MLP neurons of a small language model. Each row is named by its layer, matrix (down: output weights) and neuron, and shows model dimensions 48-143. Each number is 128 + 24 x the weight over its row's rms, rounded and kept within 0 to 255. Numbers have three digits each.
After each neuron's rows, "fires before" lists the tokens most often just after its 100 highest values on Wikipedia text that the model never trained on. A number after a token or word is its count.

L9.down587:184139071132067099122161135128148144134102093124120160137135155134096130089093118162151132157085136152123102141158113122149154135135139135096160150120106095113156145103078113132144113093147089097117139104142145140104152118100159121134128092105140120105106112139102116176093145141153100172
fires before: " the" 17, "," 13, " he" 11, " she" 5, " \"" 5

L7.down561:141125124072150131128174153119147156138119099132141111150165122147107115145107187142120123144186140140135124139119152104125139084086138105140108124127153143141105128126150120163121123098152095099137119105147119155152110126112132107109075133144117122084125119157111082121147087159129133104
fires before: "\n" 54, "American" 9, "S" 4

L12.down473:118076163150126106113114137145081134114127151148112097124135123139096136120136140133108132139140140138127183150126140139105092129121103155101113145129161153121111148077140114151172157166078149114114097135127096143117141147186123070146122137154111104157149164106127131105131166142090132124
fires before: "1" 16, "2" 12, "|" 11, "ed" 7, "-" 4, "or" 4

L9.down47:096136095141125158127145094137097146119090091107094174156167088147089142161122133139157107141084113121125162112133154122091097113100105116119153117107141105169131126098114080131164097121175089152138107121122128151140092163150088163093156115129135160109095115130125124151148125100159134148
fires before: "9" 21, "1" 17, "7" 15, "8" 14, "6" 12

L8.down163:147127117077144174160143125066148130151132127144138114134138129109145097127106113108116131156181119128118101097188122141091121145086085115142112122181130175112150132114138125152146165139113126149108119128099181131152116194147131141155115092135094096102142123109109106143112084122132116139
fires before: "0" 23, "1" 22, "2" 15, " |" 7, "e" 4

L9.down680:103071087111122149151127126136139115100165133149112144153137166145179113118150162117125104146144115129134167108133105114095151145146098136127116128102129101161082127140113159120136096168105095157125154130114085128125124131093164100138115151153144140143102132095083128106131145170110159102
fires before: "\n" 97

L7.down340:121152110141103144100095115119104113154131099154097152132130109135124118134139133177167075130177094163141102136110130101149126143125105142125113153138141151080101121070148135123131125139120136125150138116148157100138135156131118157147156133114100122065113117118142146131117128174134123142
fires before: "\n" 55, " " 13, " |" 11

L12.down589:131123159153156152127080126114153146129133117139142101123141142159136116130149145158135105139169103136132132102126143123127122102139163167110086081131121156161184104145121142129137140164138119108153133124108128165106106132137110125132168128134087134108118164064157129159162097120112096135
fires before: "8" 30, "7" 25, " in" 5, "9" 5

L11.down496:137113090103122085111162115098102102123149102145149143083116124130124120150148141139120131126112162131150140094116139143126157129091095130116129141142163152145100118126110109113126111110088113080136110105137124099168097111161128107120098121102149158125147112073147109131127156125154122163
fires before: "\n" 86, "==" 5

L7.down594:145139104093154074136118131160142103142134159126158105168156136086100128101113140134152130111140133091100123098130163151135104155139151127128161164150134131083164103130104088138168117128152123076120135125118120143117119114113121116136121092118154118141170102129173109121089130164096130113
fires before: "," 25, " life" 14, " career" 9, " he" 6, " the" 5, "==" 4

L8.down347:126103146113184136100106159094124159112141148106110132146160142122154126138108172153092113140159169119117095134133121133124101086121125168153105133102152103093110111109120151157088128170162130123093108112161118145174097125083132116133137159130117138097147154142101122172094146167141150157
fires before: "1" 32, "2" 28, " " 4

L4.down64:154107122150118119162162128113122103133180121146123123092113122140147071083098150161118115149128164096088152171126121124122134168153129137119146110188099104128130068105141134107144120095107129113123103115108094105174117148113108100099130145095142133113137139127144112147122104128133144168
fires before: " (" 28, "\n" 12, " Apps" 6, "==" 6, " Team" 6, ":" 5

L6.down505:119147158148119095140109166162167132110128117146121105129146097092131145117110126153131134120119139142135100131121133112111103133130139144093131131117147135146128121158111135182127121130135135108128123144137115111130146158131070071129141140142131152173148100176055133135063086179120170070
fires before: "," 34, "\n" 19, "S" 5, " the" 5, " " 4

L10.down212:081144151135125135105132135156135122091177084152124093142140173116122150098124091156130076129138124164134132114129112102154106084134102140163135102132111177151135156135110148135151138125157123182137138128124132134130087108178098152096141109125149142156118140130124106129147107146085151130
fires before: "9" 44, "0" 15, "8" 8, "|" 7, "|---|---|" 6, "4" 4

L12.down7:139135133150104110131152131137145108117109159087112149133144133122097110113105146150090091157126118150139165131167125131140139151144142130097164135126141153134099145116100126079159116112091085155122099095146083172102152144182125099116109147161151153116083134125101156080118145124122155099
fires before: "." 33, " |" 30, "1" 4, ")" 4

L10.down314:089156120090120146128144137134155104116123092130108086161162092152150055116157111138117112115143103099123149073122145138161104160103126129142126074122146159163166129122124172160109113096140101089121150106091140125158147099147143141147135140162118130138133166129180162150085103098140119100
fires before: "6" 24, "5" 11, "7" 11, "4" 10, "8" 9, "0" 8

L9.down153:138127092179154142154131152127174104154100129128118167116132121118116100115127140132159134138094126074113124083116129158090133093113148157075136088116146152163151132103126135178141098125131075155082136112122121143138159105126140182121119155129152141114177093134151143117165113118143145098
fires before: "-" 55, "\n" 32, " /" 6

L11.down639:132096112123147152090144131088102160162158115119131106132168167106133177157076089125095120113139146109110095123116114117155111145100150132158124137171125111131120186082118134135098132159104143115153114124144141143136143155121108122130150125172163114126140143148099080082143132120114148125
fires before: ":" 45, "–" 15, "-" 6, "." 5, " |" 5

L7.down260:114145110138144162125136121169130109126139127118144100127130100159103150097126125075135182109113151108112159129135129130123124124132185152091128105143080124157161112094182120117136161137156118151148145113180114141164107149115104173114090178124181144069134088144131143136131117117102117092
fires before: "\n" 32, " The" 9, " It" 5, " In" 4

L12.down230:090155122084118132158093140130159131125147171116135118131098099143117092124187138176113150130162151133168109126118151089133096115119127109120163153070118164137097082143114094117103132116138131133119110128129126141078144092167108132126116137117126182158120079162076123134138116136135127106
fires before: " |" 40, "1" 17, "0" 11, "2" 9, "." 5, "3" 4

L12.down669:124126129142162166104099164136146151131078165128146154126112103085137125155184152121100100121145083115131115158137084110125129158104118100138143119111141142131104134125136135130107121126146162127116110144128124108161124089124113153144094104142134140155103131137118174142161139093133166182
fires before: "0" 64

L8.down41:110140145161134108133146129132112140117151116111171108129123152110121130112108130113157124138137097141127126164118159130132141119119161134141155152168146160185113152126125110173163142128195089041153131089142161127108137143135075121099154147087101113074117125149091161139087139111134118133
fires before: " " 44, "9" 8, "1" 7, "8" 6, " the" 6, "0" 5

L6.down58:141109136134149117138156160132108113121126108118105149076126140193120107116148152120156113145103138104107129076123143150092108133112139168111145090165129137156122101098131105169142158151134089158168110117184109151120107139114136149145132128100151155067120094120128118130153162140127143134
fires before: "|" 27, " |" 23, "\n" 20, " " 8

L9.down13:105102140136101152111120186122127147150064151120128103173115143165109166150072137135132149140140124085092132147109106098127179181118121134137159097136142120113130142153112154101088123138138083140132128103115124118125155157118176138085139102108102128113136117093164153110156098082119101135
fires before: "2" 20, "6" 14, "3" 13, "5" 10, "4" 8, "1" 7

L11.down625:109154141115152125095156155139139134134159107143125091140142120121117108157107143125144107153093152104141108121136175140140105097134109150112196165161184160163152159121107074115115114117142126118125122118184142135130111111135106115099156140172127142137141125081169178111112104076120104104
fires before: "5" 15, "2" 12, "4" 10, "6" 9, "9" 8, "1" 7

L12.down96:096127157136102106135145161146126151146149099137132073115153143128166112135117148081084121146122113156085145109141134150142117091143126101124123128099173172117148132137121131094137187145083118142154094123104115121167139148207114078147144108093097124128145130117080116139087116154091155111
fires before: "2" 37, "1" 27, "3" 11, "0" 7, "4" 5, "6" 5

L12.down441:092119176120107131117138114138163160169076116151121080139093115195102133136145112173124123125128155129107120113109146145180179099115127149115106110114079150112155151160125117127102123166130141148139105126105182102122151155135110132182126160147121107151090091091102131146146113147116176159
fires before: "9" 17, "5" 14, "7" 12, "8" 9, "2" 9

L8.down537:133158150129102153140127140105147120115124133110099103101070126092139134133160129140157115134095170121111082088126115116113096135134102144125147117116130134170093156119147103161125138162155133113129134142086108083142128108133132099081133152143195094052110177145149136114127127103157124140
fires before: " |" 39, "0" 18, " m" 6, "," 5, " ft" 4

L6.down570:128138126109116149146108130118162128100086122130094092155085122115114118158117123075101131128103114116155085109110153118092149127096093139072082140118082143089128091116140116147075170131125100123133139141165132122137147137128170150167139097098144136176111137155140124145143095126137181158
fires before: "\n" 26, " |" 24, " " 4

L9.down646:120141107090153124127144109087131139129148132144173130139191124133103136137123099092085146127123083119117137127141151130141112153107095135181119166128126121084146169118136111139121115108092150149145145148142100093145109157097115152147089130139118183125159191169117127132127149108126134096
fires before: "1" 71, "2" 4

L4.down517:106166138110096112110108124144122143134128132125140099149155118166147132131119155078148092120087132146101096148129151118162116107127088104126143130169131132121155146096159143160142115154150102142095130113115132140114119133153183167147123132133133127138089111099134109098093141148113086151
fires before: "\n" 35, " a" 15, " |" 7, " /" 6, " an" 5, "born" 5

L12.down338:128142113129111111117141124106096159115157118129101127135149077149170134139119105123152113153093094146112132131142130159154159101110124107115156144118137161123138142131155126119167123102177083146110110192115094128093155079100123183108143117130164146135083066145130171137138115143163157129
fires before: "\n" 69, ";" 27

L10.down588:117116136178157162105129112106132160104144111118098131147147109143135097174124154124135148157114152114096112127137157177102138147116133118157110163093146142156124154133128160125099121143138126152120087119136167110110144135099089134152135143154086102147132081167119138129099128116114109132
fires before: "9" 25, "8" 18, "1" 11, "5" 10, "4" 9, "7" 8

L9.down529:171099129147119147183169113105118116120129145128125106143145088135114185139080150104122109137169120128159142075166107129127093112102161101142092120114139099114149124113146138080146118131118105151129114126147125146112152097130125152147106131143097092138128086159148163155141174119124141132
fires before: "0" 60, "9" 7, "2" 6, "1" 6, "7" 5, "–" 4

L12.down663:125129143092126122138151121099101134180128131155079101186079115113165136130121097136144129136085123146135091142147121139181094130132139122158169107142116122129102132098120111105173152172129141181189128135106122101120145099154152089086148143142149123139137132205143123060116111126103093112
fires before: "2" 24, "1" 24, "3" 10, "8" 5, "5" 5, "6" 4

L10.down36:125147096130147172132160119103124132149133159138155119105149128149126118136157144080154098128150080138123141174119109146131133161113153155119137126144124129134151144172127132073140130152116107080160124172193142147123107125124081111125133109097107127114147076133108108154134145157109112104
fires before: " " 49, "2" 17, "1" 12

L7.down366:140103168112129101152143119122123131178159097133117104127111143105123160140132148095174162087143104146141110124147131080135140157128131113122135143123119131143139140148145122119157095166139121063130123125135123129091160113063096103118150153115162128126075121143140154159165115092143120140
fires before: "9" 28, "1" 13, "8" 8, "6" 8, "0" 7, "\n" 5

L10.down554:117142145165138158157135099131089187132115146122151115153103100140145146186146130165136155121171125147127113168122133137137173149137107099148120109154126123115127132127130101106117115135131141143151089162119148109170146158137106137098128147103119100114139077168128117136112124108122094107
fires before: "\n" 20, "2" 11, "4" 9, " (" 7, "," 7, "3" 6

L8.down761:117129118138128128150133153137151104163139155151137121116142137121128145109112121121078126123169148097112141106089097119160141103164154103122106141135132087170100110107119164113068148108123095157128107129108141156106116113102144118143151110102166129145062174133110142102152109141107125173
fires before: " |" 34, "–" 11, "." 7, "\"" 6, "'" 5

L8.down286:098111141107127140120175126134111140136121077143133165076144144167115121143157106132168176119148101157160140154132141094127101131127115130103097098107142127071103123135145161133151178131095143076155128116147124121179140159125118095147117139103115133120119125105134107195087114138104140135
fires before: "1" 39, "2" 24, "0" 16, "9" 5, "8" 4

L4.down438:147106110148147094120107143187128127110119100176137139122167128143146102072127107148126146111132169092165115143081093108108114158123109082177074124156155087136124095122171131135130150156106103093090111145147135105120124140133134153106123137138136129122154130126173126094153168174137101139
fires before: " |" 23, ")" 14, "–" 10, ":" 9, "," 8, "\n" 4

L10.down165:115153155109127108121145144112143122103112122150128153151121114116100141148102177116122151137148175142116140135133118112100137111132118096133141121110124109133177121125105145111111131160086086152151106110101146092123122137168122119157139098091148135090118135149136072140133154135122114141
fires before: "1" 19, "0" 17, "2" 15, "9" 6, "ing" 6, " |" 6

L4.down424:100130138143155129080127133120123114073167108137128133079121135115088123101140150101165119106126121103121159077135103122079162135127117161141141160129112114140143116122169106135128105124110112093102168119124131130124123131110122034147149145111137151101098126165106135159168131141136130129
fires before: "\n" 28, " |" 23, " " 18, "0" 5

L7.down363:139136151135116143123119118150142098094135107154162135102124123149123124133161123100140170131126141105089125159128141103186060092144127131156066152154146117116109138151139130102135137116152141132164130156101144131087123147123078165130180152148126124135161098121084079134143099110143091097
fires before: "." 24, "2" 8, "9" 7, "3" 7, "8" 6, "6" 6

L7.down419:150138140142116102114122147103094171124178134130088164171111102129113085114126135110160128139123153126118163127144139119074113113092095120147112138136115146145181136155130093097145179148099161180155150105157115148134121111171161123129147111170140112124134134102160143152140101101109131106
fires before: "\n" 51

L12.down190:126115126091135169164177123150131169099153113114150137134093125154112132117121112141107099138167176085129159117154164157128149118159119152151131131127121144124132168123153121116099141163150108152129143113119114104153076180092193130123086124143163172136136136105130147113149096127122125136
fires before: "6" 18, "1" 16, "5" 12, "7" 9, "8" 9, "4" 8

L9.down185:121132072144137123117125090113078138133129117077090111142150136088157106130125122154150116139146153139130163123080144160134170090132142130139102118137092170141142158101157126140114104151133115095147116172120191107149070143165084139106152177138112138133108118154132128161135099143131088128
fires before: "\n" 55, "s" 7, "2" 5

L12.down499:132136149128124135109123107167145139147124140112096103117098138149130121086112152113073157110137092152153122109136159080177117103149135132099125128116128117127137124125131082157156144140147137120150055115151113129135134161146100165184145140088118161121122118133173123098184082125113145131
fires before: "8" 19, "==" 17, "===" 12, "7" 9, "=" 6, "|" 5

L10.down440:115148132104153120130130157102142112120128117124112145101114127163082128149133104150076150145110122131131123080115154124166143121136134118138171163148119168096130160141149114107148127102090122150110102112143116171063100126118086128156115165124149134169144101151157166113115120148146107133
fires before: " " 76

L10.down259:124136119113145105097118136137137139112122123133128145156152152098106100134133132172116118139127148114150133126145140115120139142152117139119133156124151102200143173108121149158120179129084108152129090116103103093117093133133167106076050151156173121121136176135102098118130118144134099171
fires before: "2" 44, " that" 6, " to" 5, "1" 4

L7.down757:124155088139161169156124125149179114104124116141167120152127132172151128122117097132049164122151144132095134139141123146142134142111116114091125110088151123111081133133106103107125152190119111122118148114137114113136167103143108161150141120111113120118101133130134128107103125143110100122
fires before: "9" 14, "6" 14, "2" 13, "3" 11, "5" 10

L12.down271:136137108112145111121100106140176113143125116121151144108121176119114120092174110094116151095166131116142125142160161147123147104148096125121088097126145100149166145155116150121115142146086144117090097113183132125181083151149126097158124137092101126123135114194150147132134151123076164114
fires before: "1" 47, "2" 21, "3" 5, "ed" 4

L7.down8:104136116091128106133140146133122121125107125116099159095189096099104166151141146137120113113111108106192137141121160128158123179090110121112077123142142148111152173120155159119121173121107114112094128117147102125113117136144138113116075122108100130139123132126171147163136157118158135129
fires before: "0" 36, " W" 5, "f" 5, "5" 4, "6" 4, "2" 4

L10.down438:127138140119115160114116105110138120128145109119181170097124113158104117137103128141090150096133166165105085123156108149078124101144106088137122146160161131098117117122148150093110128094147159136131089146123176124060156116161133111160151134156118124118102117163133093125163117096131112109
fires before: "5" 27, "4" 26, "6" 8, "3" 7, "+" 4

L6.down264:150141113099119132109148097144131079128098099096136138113120118131110133122149110143161176126154114114106099090157121134107112100180081128090152116113157168074082125132118135111131106140145130115092126159157161175105154190131094125170136104159102133114117178143114152122155127134122131097
fires before: "2" 34, "1" 16, "0" 4, "D" 4, "," 4

L11.down508:107120093132152156110118106175145149132097192159152151168135155116127165098139148115146169129116069153128141133140119129118136114133137126139105148157101124091128116127161132138102110100105120136137114105099148172130126105112128083098160127127128136114137129081103123153137111148116137163
fires before: " |" 64, "," 23

L12.down650:080122125113137125123128101130167123118101147129127134154143088087128126138172147123131128069117158098100142128123106142116118117096179126130146128126111145163097130063180114126118116099123184163128125075174121158131116111121132161098143150110153106110116118151101120114169146114131122121
fires before: " |" 28, "0" 15, " " 10, "%" 8

L4.down555:143138122138150112117155133149112063100130145154094109075122115159062123113140121109173125124133162098115129089132119128148133118150112120130106132101148128153142112117161129130142133158106110129124128118117127156111143155136118090158154183154079162105135135122082129113103167151108140128
fires before: "\n" 34, " " 34, " |" 10, " —" 8, "2" 4

L12.down611:154178145137125096107096154105126110141130179154137140108165122112129141153144155085116151123115127116128132089128128146148112124088134107069103096163132120161048102182105120100097119121146138103114141183158136126128156137151114166132155100148150108136091146118105158112150142111142118111
fires before: " by" 38, ":" 12

L11.down291:125144111118200128113103131046148142105149128149127079132154132144127136132111143140120124108129110097109136123131154108122123154124116115152112101104116159150124158132108157115117139151136161147068096118148156131128147130115126147107101124130112117146154166152110120125117144082125178136
fires before: "|" 72, "1" 17

L11.down756:088129134138132107115159184148127160125149075134115124114170129142127148131092150114138083151149154104125142126084148104139121119170115101182145133141143089158116157141149133135106141092131127108104097172129066110128088114185177151145131130141121149098123128112099137159132089118123128160
fires before: "3" 29, "2" 15, "4" 11, "1" 9, "5" 9

L6.down170:128126083086116120188151138155143181131136138121143077122153093112135094135117127111121124125130125118110160125148135111178128128111138126106153160100085117127132137111152172115124097152120145058118151145116153151123097139100151148148118152157104155135112137121112168176113119134100130153
fires before: "." 18, "," 13, "0" 13, "2" 8, "1" 6, "4" 6

L7.down298:128125126125118110115124189087123113120153128129124114078135106137109152149102136111140198115118159067101143164157134131139150113115151110094157135104144184110118134158099130164148140139137156144129150120101120122124141125128123094113132105147103115059091113160141132136134158110111097134
fires before: "1" 16, "3" 13, "5" 10, "8" 8, "9" 8, "2" 8

L9.down396:135146100140149109116101138070119115118144125166172158116142174150138138125137104141102110123135101118106088113127154120141114102112115122108094114133170120150105180109148131113125111107150147136133161136105113119084132127075089152133111137109091105121156147164138160094124134098134121103
fires before: "0" 65, "1" 27

L11.down462:103138070101160143165156148150141163104152117099162139172123174107105099154097110122094138102124104136125117128119120104095147159132112125105138122142165131125111159106144168158107174138091124120116169112115152132131103118142130115118052187138092135125131105118121122129157115122147119097
fires before: "\n" 41, "en" 5, "ent" 4

L10.down306:130137128169147136113139112158127142133086131125134081086118113142143134142109120111156110138096117127083143132174137109147164124120119125115150092149156121172137124122113178158166111147128131165088136129120140114161133123109153139128163121130195120124150081125129141147133103148102124083
fires before: "-" 56, "\n" 23, " " 6

L7.down267:139144121103135133180079102109112121120124127126159147127108158144133132133159107104156116116091122140147118108112124095138128110115110129148112171121114130119129116105147115168150152136127112120140131141115143097097060122124175133126161135136121148126128161086174136117089137150083152159
fires before: " " 54, " |" 17, "\n" 5, "," 4, ";" 4

L11.down751:139143098145107142127137172138093110077101146152167168128103132132107095121078147149098163126146164151153101151151129080130088152099129149079156136127138086180096129132096125159119148117086099101108114122077131151116128121136085149150094117170140152113139121159123154117145123124134163112
fires before: "8" 31, "7" 28, "6" 17, "9" 17

L12.down580:140157131156127158164109100128118137109147135135083130154147117145161152132125142100120133117139154154092126095126134118139159154147137137109136112142137111138127137137117156104122107133150172127168150155109148130076148140151124110140089122129154106129156112141125150140128160155142109147
fires before: " " 50, "," 4, "s" 4

L12.down36:084100102127124119132127119105105138133119116111083090134146115148132098156116127150163118137118163093120137119143141124072131107110089176155147104141124130131090144095111119070132108129138146141113168110173167116146132107132114131120098134102177165125128134155168110135145168098096108164
fires before: "\n" 51, "-" 24, "|" 9

L9.down439:120099099169128122138120109123103150107155121130133130124148119171091128120154115092128117146092130146103130186075109136140153112141093134110109138133108108144092095144118116131103133148134134143122080099088146087094111154137137106146143124083076175190129098122102083143164144143114152100
fires before: " |" 53, "." 12

L9.down411:105151141152120128180148107129097146135145132133151159105144100074120143169116148169120149092101108129137111104099150131149128138134132163136174123073144104098100114118061100098132115140153157176123116136123104101153162105156160135128111125134149087129122150130081146165133126162156097091
fires before: "5" 13, "2" 12, "6" 12, "1" 11, "7" 11, "3" 10

L9.down421:168149106144098109107138178139154115109117101132155144177099138108128121113124144128137132119152098102104148119153183131159118177102137079108148161113151142117120149155141128105176160086124080156106153132109128113132087107127124117134113117125067119150139075124160140132111101126130141116
fires before: "7" 26, "6" 13, "8" 10, "==" 9, " |" 9, "s" 4

L8.down341:109146166135154098122127119147128108179118137145106159089104127101111099142127100098089124098145108140140143144145127107141188163138164150156127158143156137111076156124138143120119117127076112100100127102110131076114113160137116135099126165130148137168121114100125142128158132124095164101
fires before: "\n" 49, "9" 12, " " 7, "0" 6, "rum" 5

L8.down16:127153131131140112137130135116103125103120150073142085104136150132104153148125090118118140100106076106165122141153154089122154174110090110126115105143168121120141131157124119162140150161135140108103167092152084143132138127159172099150130178127137125152172149139092099149088118161128146122
fires before: " (" 20, "\n" 19, "---|---|---|---|" 14, " |" 7

L12.down390:103132151117151128127125084146128129089145114151149054109142136123151076119080108137105161133157101124085151156143121095103151157139130162098156150113149128140179132123112117152144065118145108136100092138121155125152127133133126153093105118122128142127143142114158109116144119163120127103
fires before: " " 53, " the" 8

L8.down723:158100154100141110117116120097170131129113109157124119142111117149126126150125125153080178105145098131126116151069124062121129127157108115106110130124147049122146151114110126125101157126114131098152106128103101161110131135132137084140142146081130103087148180120134134134147091106156116123
fires before: "=" 26, "==" 23, "===" 14

L11.down180:124139146127119139083110088140149121107104173096119158135111163087145101105150116177155181120153175156109132137090118130117156108151126162129111111175122138128126121101124129146109104144144114144067096086117141133149146130119108129144131097150106135105090145140160125108089120147133127145
fires before: "\n" 39, " |" 12, " the" 11, "," 9, "." 5

L10.down347:151136151132133132160134156127107083109090087144128106109104120097142103111139144094095134124098120120137150156129157084157091095149173136093107178165119120124161119111116129127127124094078127117140126165144116130150066138142138100107162136109166140126104139152143092155164140157072134167
fires before: "3" 18, "6" 15, "9" 12, "2" 10, "8" 10, "7" 8

L8.down544:107105156141136141153089147141095132115070182110118120108139149113103130102150142142095148164152086127116136117142129114127114166108126151109123145110187126113168191156090095136137134129074149139108120102168111109132109146150163107117110140146119158169091162147113127158124158144126114128
fires before: "2" 26, "0" 26, "1" 25, "4" 5

L9.down664:124121100118121072121135132164097128143135116132152141150112113127101162138136133081124107115166128129150150116059150163102128137105137122108136157091127121149124158168107159165120105126110128114140171053127125120128094074111129121160110165089119163155137091124139129137160124141141138161
fires before: " of" 52, " was" 5, "," 4, "s" 4

L9.down242:127121122146160118114115144153101147131146122129147108133147085166152113116133121084117123086066172107092110127104107133157088127156107145123114118141136128172158124167119137118126135147151136172125136119181144140125128116114145139093135181103155162127139133126113130147152098145130111157
fires before: "." 40, " United" 6, " California" 5

L7.down64:106164108153145100165155119179133100130119144122157115192151117138134183137134108145132128081136111111136107145119126157116128134142144091145115158128124150097111132122139056122139107143112110142140070128147121129152086132143110104159086130127170152123151165159139102113135102107108105111
fires before: "0" 30, "1" 20, "2" 6

L12.down527:146152149130148128136082111136134090144114136109106119165173143100113129124104132155101104129124165160156125144085130131134106147055139121167139130188115122120097173127140129122104104098102136147117148156112109099118105113153091141150125146107139065130122102158103123123090132102150103099
fires before: "ki" 33, " of" 13, " in" 8, "," 6, ":" 5, "s" 4

L4.down156:150171125137090113133140127165166095097134132109167125151141168122109125129103133104078111134154129161140071074146131102114083137089104112156127093139163130112087136100076141175143127147117124112190131127146159143151133126164146170172127152170140124144120128159111148119137143162117128081
fires before: "2" 29, "1" 19, "0" 13, "s" 10

L9.down604:105106121165117120112138110124124112092151082099134113116113124128112133138153134120145141181112127145109087175160138090123158137161124103126102166162085125109130109158134074111167136099097168128097108145153108163113124116152146081112149120129145107143141096119172154141117128099099152134
fires before: "\n" 33, "---|---|---|---|" 18, "%" 5, " |" 4

L4.down227:148126157124109197112123110115136099150142102130140153114103140130132118114145132097196097158135111141086099143110161142107164129153167128133142111151162044149112144108097083155090108123138145143123137115161099166128138119138129084143068128129126136081100155156132139142130128126152108124
fires before: " " 69, "2" 7, " |" 5, "," 4, "6" 4

L10.down744:131121185133115104122165107112173191131141182089126123160124093150104115151087116108116101072134130117099128085094105098097144132181118109114184127137128122161158141126146127159094133145156131135122157118169111153119140152166140133136110118140140132131156088147162095137101176149088161128
fires before: " " 68, "st" 4

L12.down713:112095138104117139135144118165157101094175124127152106132117137142139152123123146117126165146110103156160094143139129123138113157105114132089137131149083138105147164119106128153157129105151123126136088097167081124112112147163126099154115104163109144144153152159079167118134088125128180138
fires before: " |" 77

L12.down246:114156109142089143111128204089170128099151171116131085112079102093144092117092109139158150162119112108110103124095147128144106135148138114154148100111131126163122130135138093110123131099151160148151145105117085100163105157167137149116113092134128097129128117133143112168135175092133138115
fires before: "6" 28, "5" 21, "1" 14, "7" 12, "2" 4

L10.down355:184147115136140091141047115131119116107132159142147153126153143123123128100129133094137112080129125162112098153152142125096088081109138102127096133087170153091134094151147120152157142133135113101124101083148123131129117178115144128145129138165149129101145145133117125115141148134124120131
fires before: "1" 21, "0" 19, "2" 13, "9" 9, "%" 9, "3" 4

L9.down573:101115098148101168133104165146106123091115167148095164102178128128122138120121110143176170149120158123114133137113138138161142091103075138133181078165155106157153157103131161110155123110121086097129127152126154157118087123150117112131133170122132089124128108142092091157126104134116134139
fires before: "9" 51, "8" 14, "7" 9, "6" 7, "5" 4

L10.down89:108134083129141131132143193135170173105129113125116106084093083107129176151123111159134159128100124103129122131129182127115120063120116119115139125095128113136140137082109144092124138136126097151135119101149160090168099087133104130124147131141169101120148125159139166139121105137074095122
fires before: "2" 14, "5" 13, "1" 12, "4" 12, "3" 10, "9" 8

L9.down484:154083127074159147110120113091097125091151165126130162094121130117114147137129139092192156158130145062105102085129133177139166129063127146134185108127120161114149142121065147132111122114114108160139133158095133124129129119139113141163109135183158113150145142110113105106171128130159162098
fires before: "." 42, "6" 10, " /" 6, "2" 5, "5" 4, "3" 4

L8.down367:098126123129107183125146092141178136126089129090123127151122109107122139161142120120140143157072158147107106098154137112107115121153112131087174114141129126143125166101100139102117135098152096162118121170135155181148154132151110134122156118113113107180126116134153127175110085120127161125
fires before: "2" 54, "0" 21, "1" 20

L9.down608:128084116132148129146111122117110130160122125154131125149111115133130151138164126095127126157207124146100117083169157119138066120122157141147112115148146127070102134127149133176117142142119161119135132127138143137150120111090112138148097137165126150163150087173149141107117131168147110171
fires before: " " 45, " –" 12, "," 6, "s" 6, "ry" 5

L7.down165:176098127142107152144114110143103111175145096159092137108124104146158144131119100100117127137123154134186147142113106082146069156172165148114106176107137130126123099083112114157140192122128129131124098135147137109098136089130154106107145146114108126133145120174114130111139159118120142135
fires before: "0" 24, "2" 8, "″" 8, "9" 8, "3" 7, "8" 6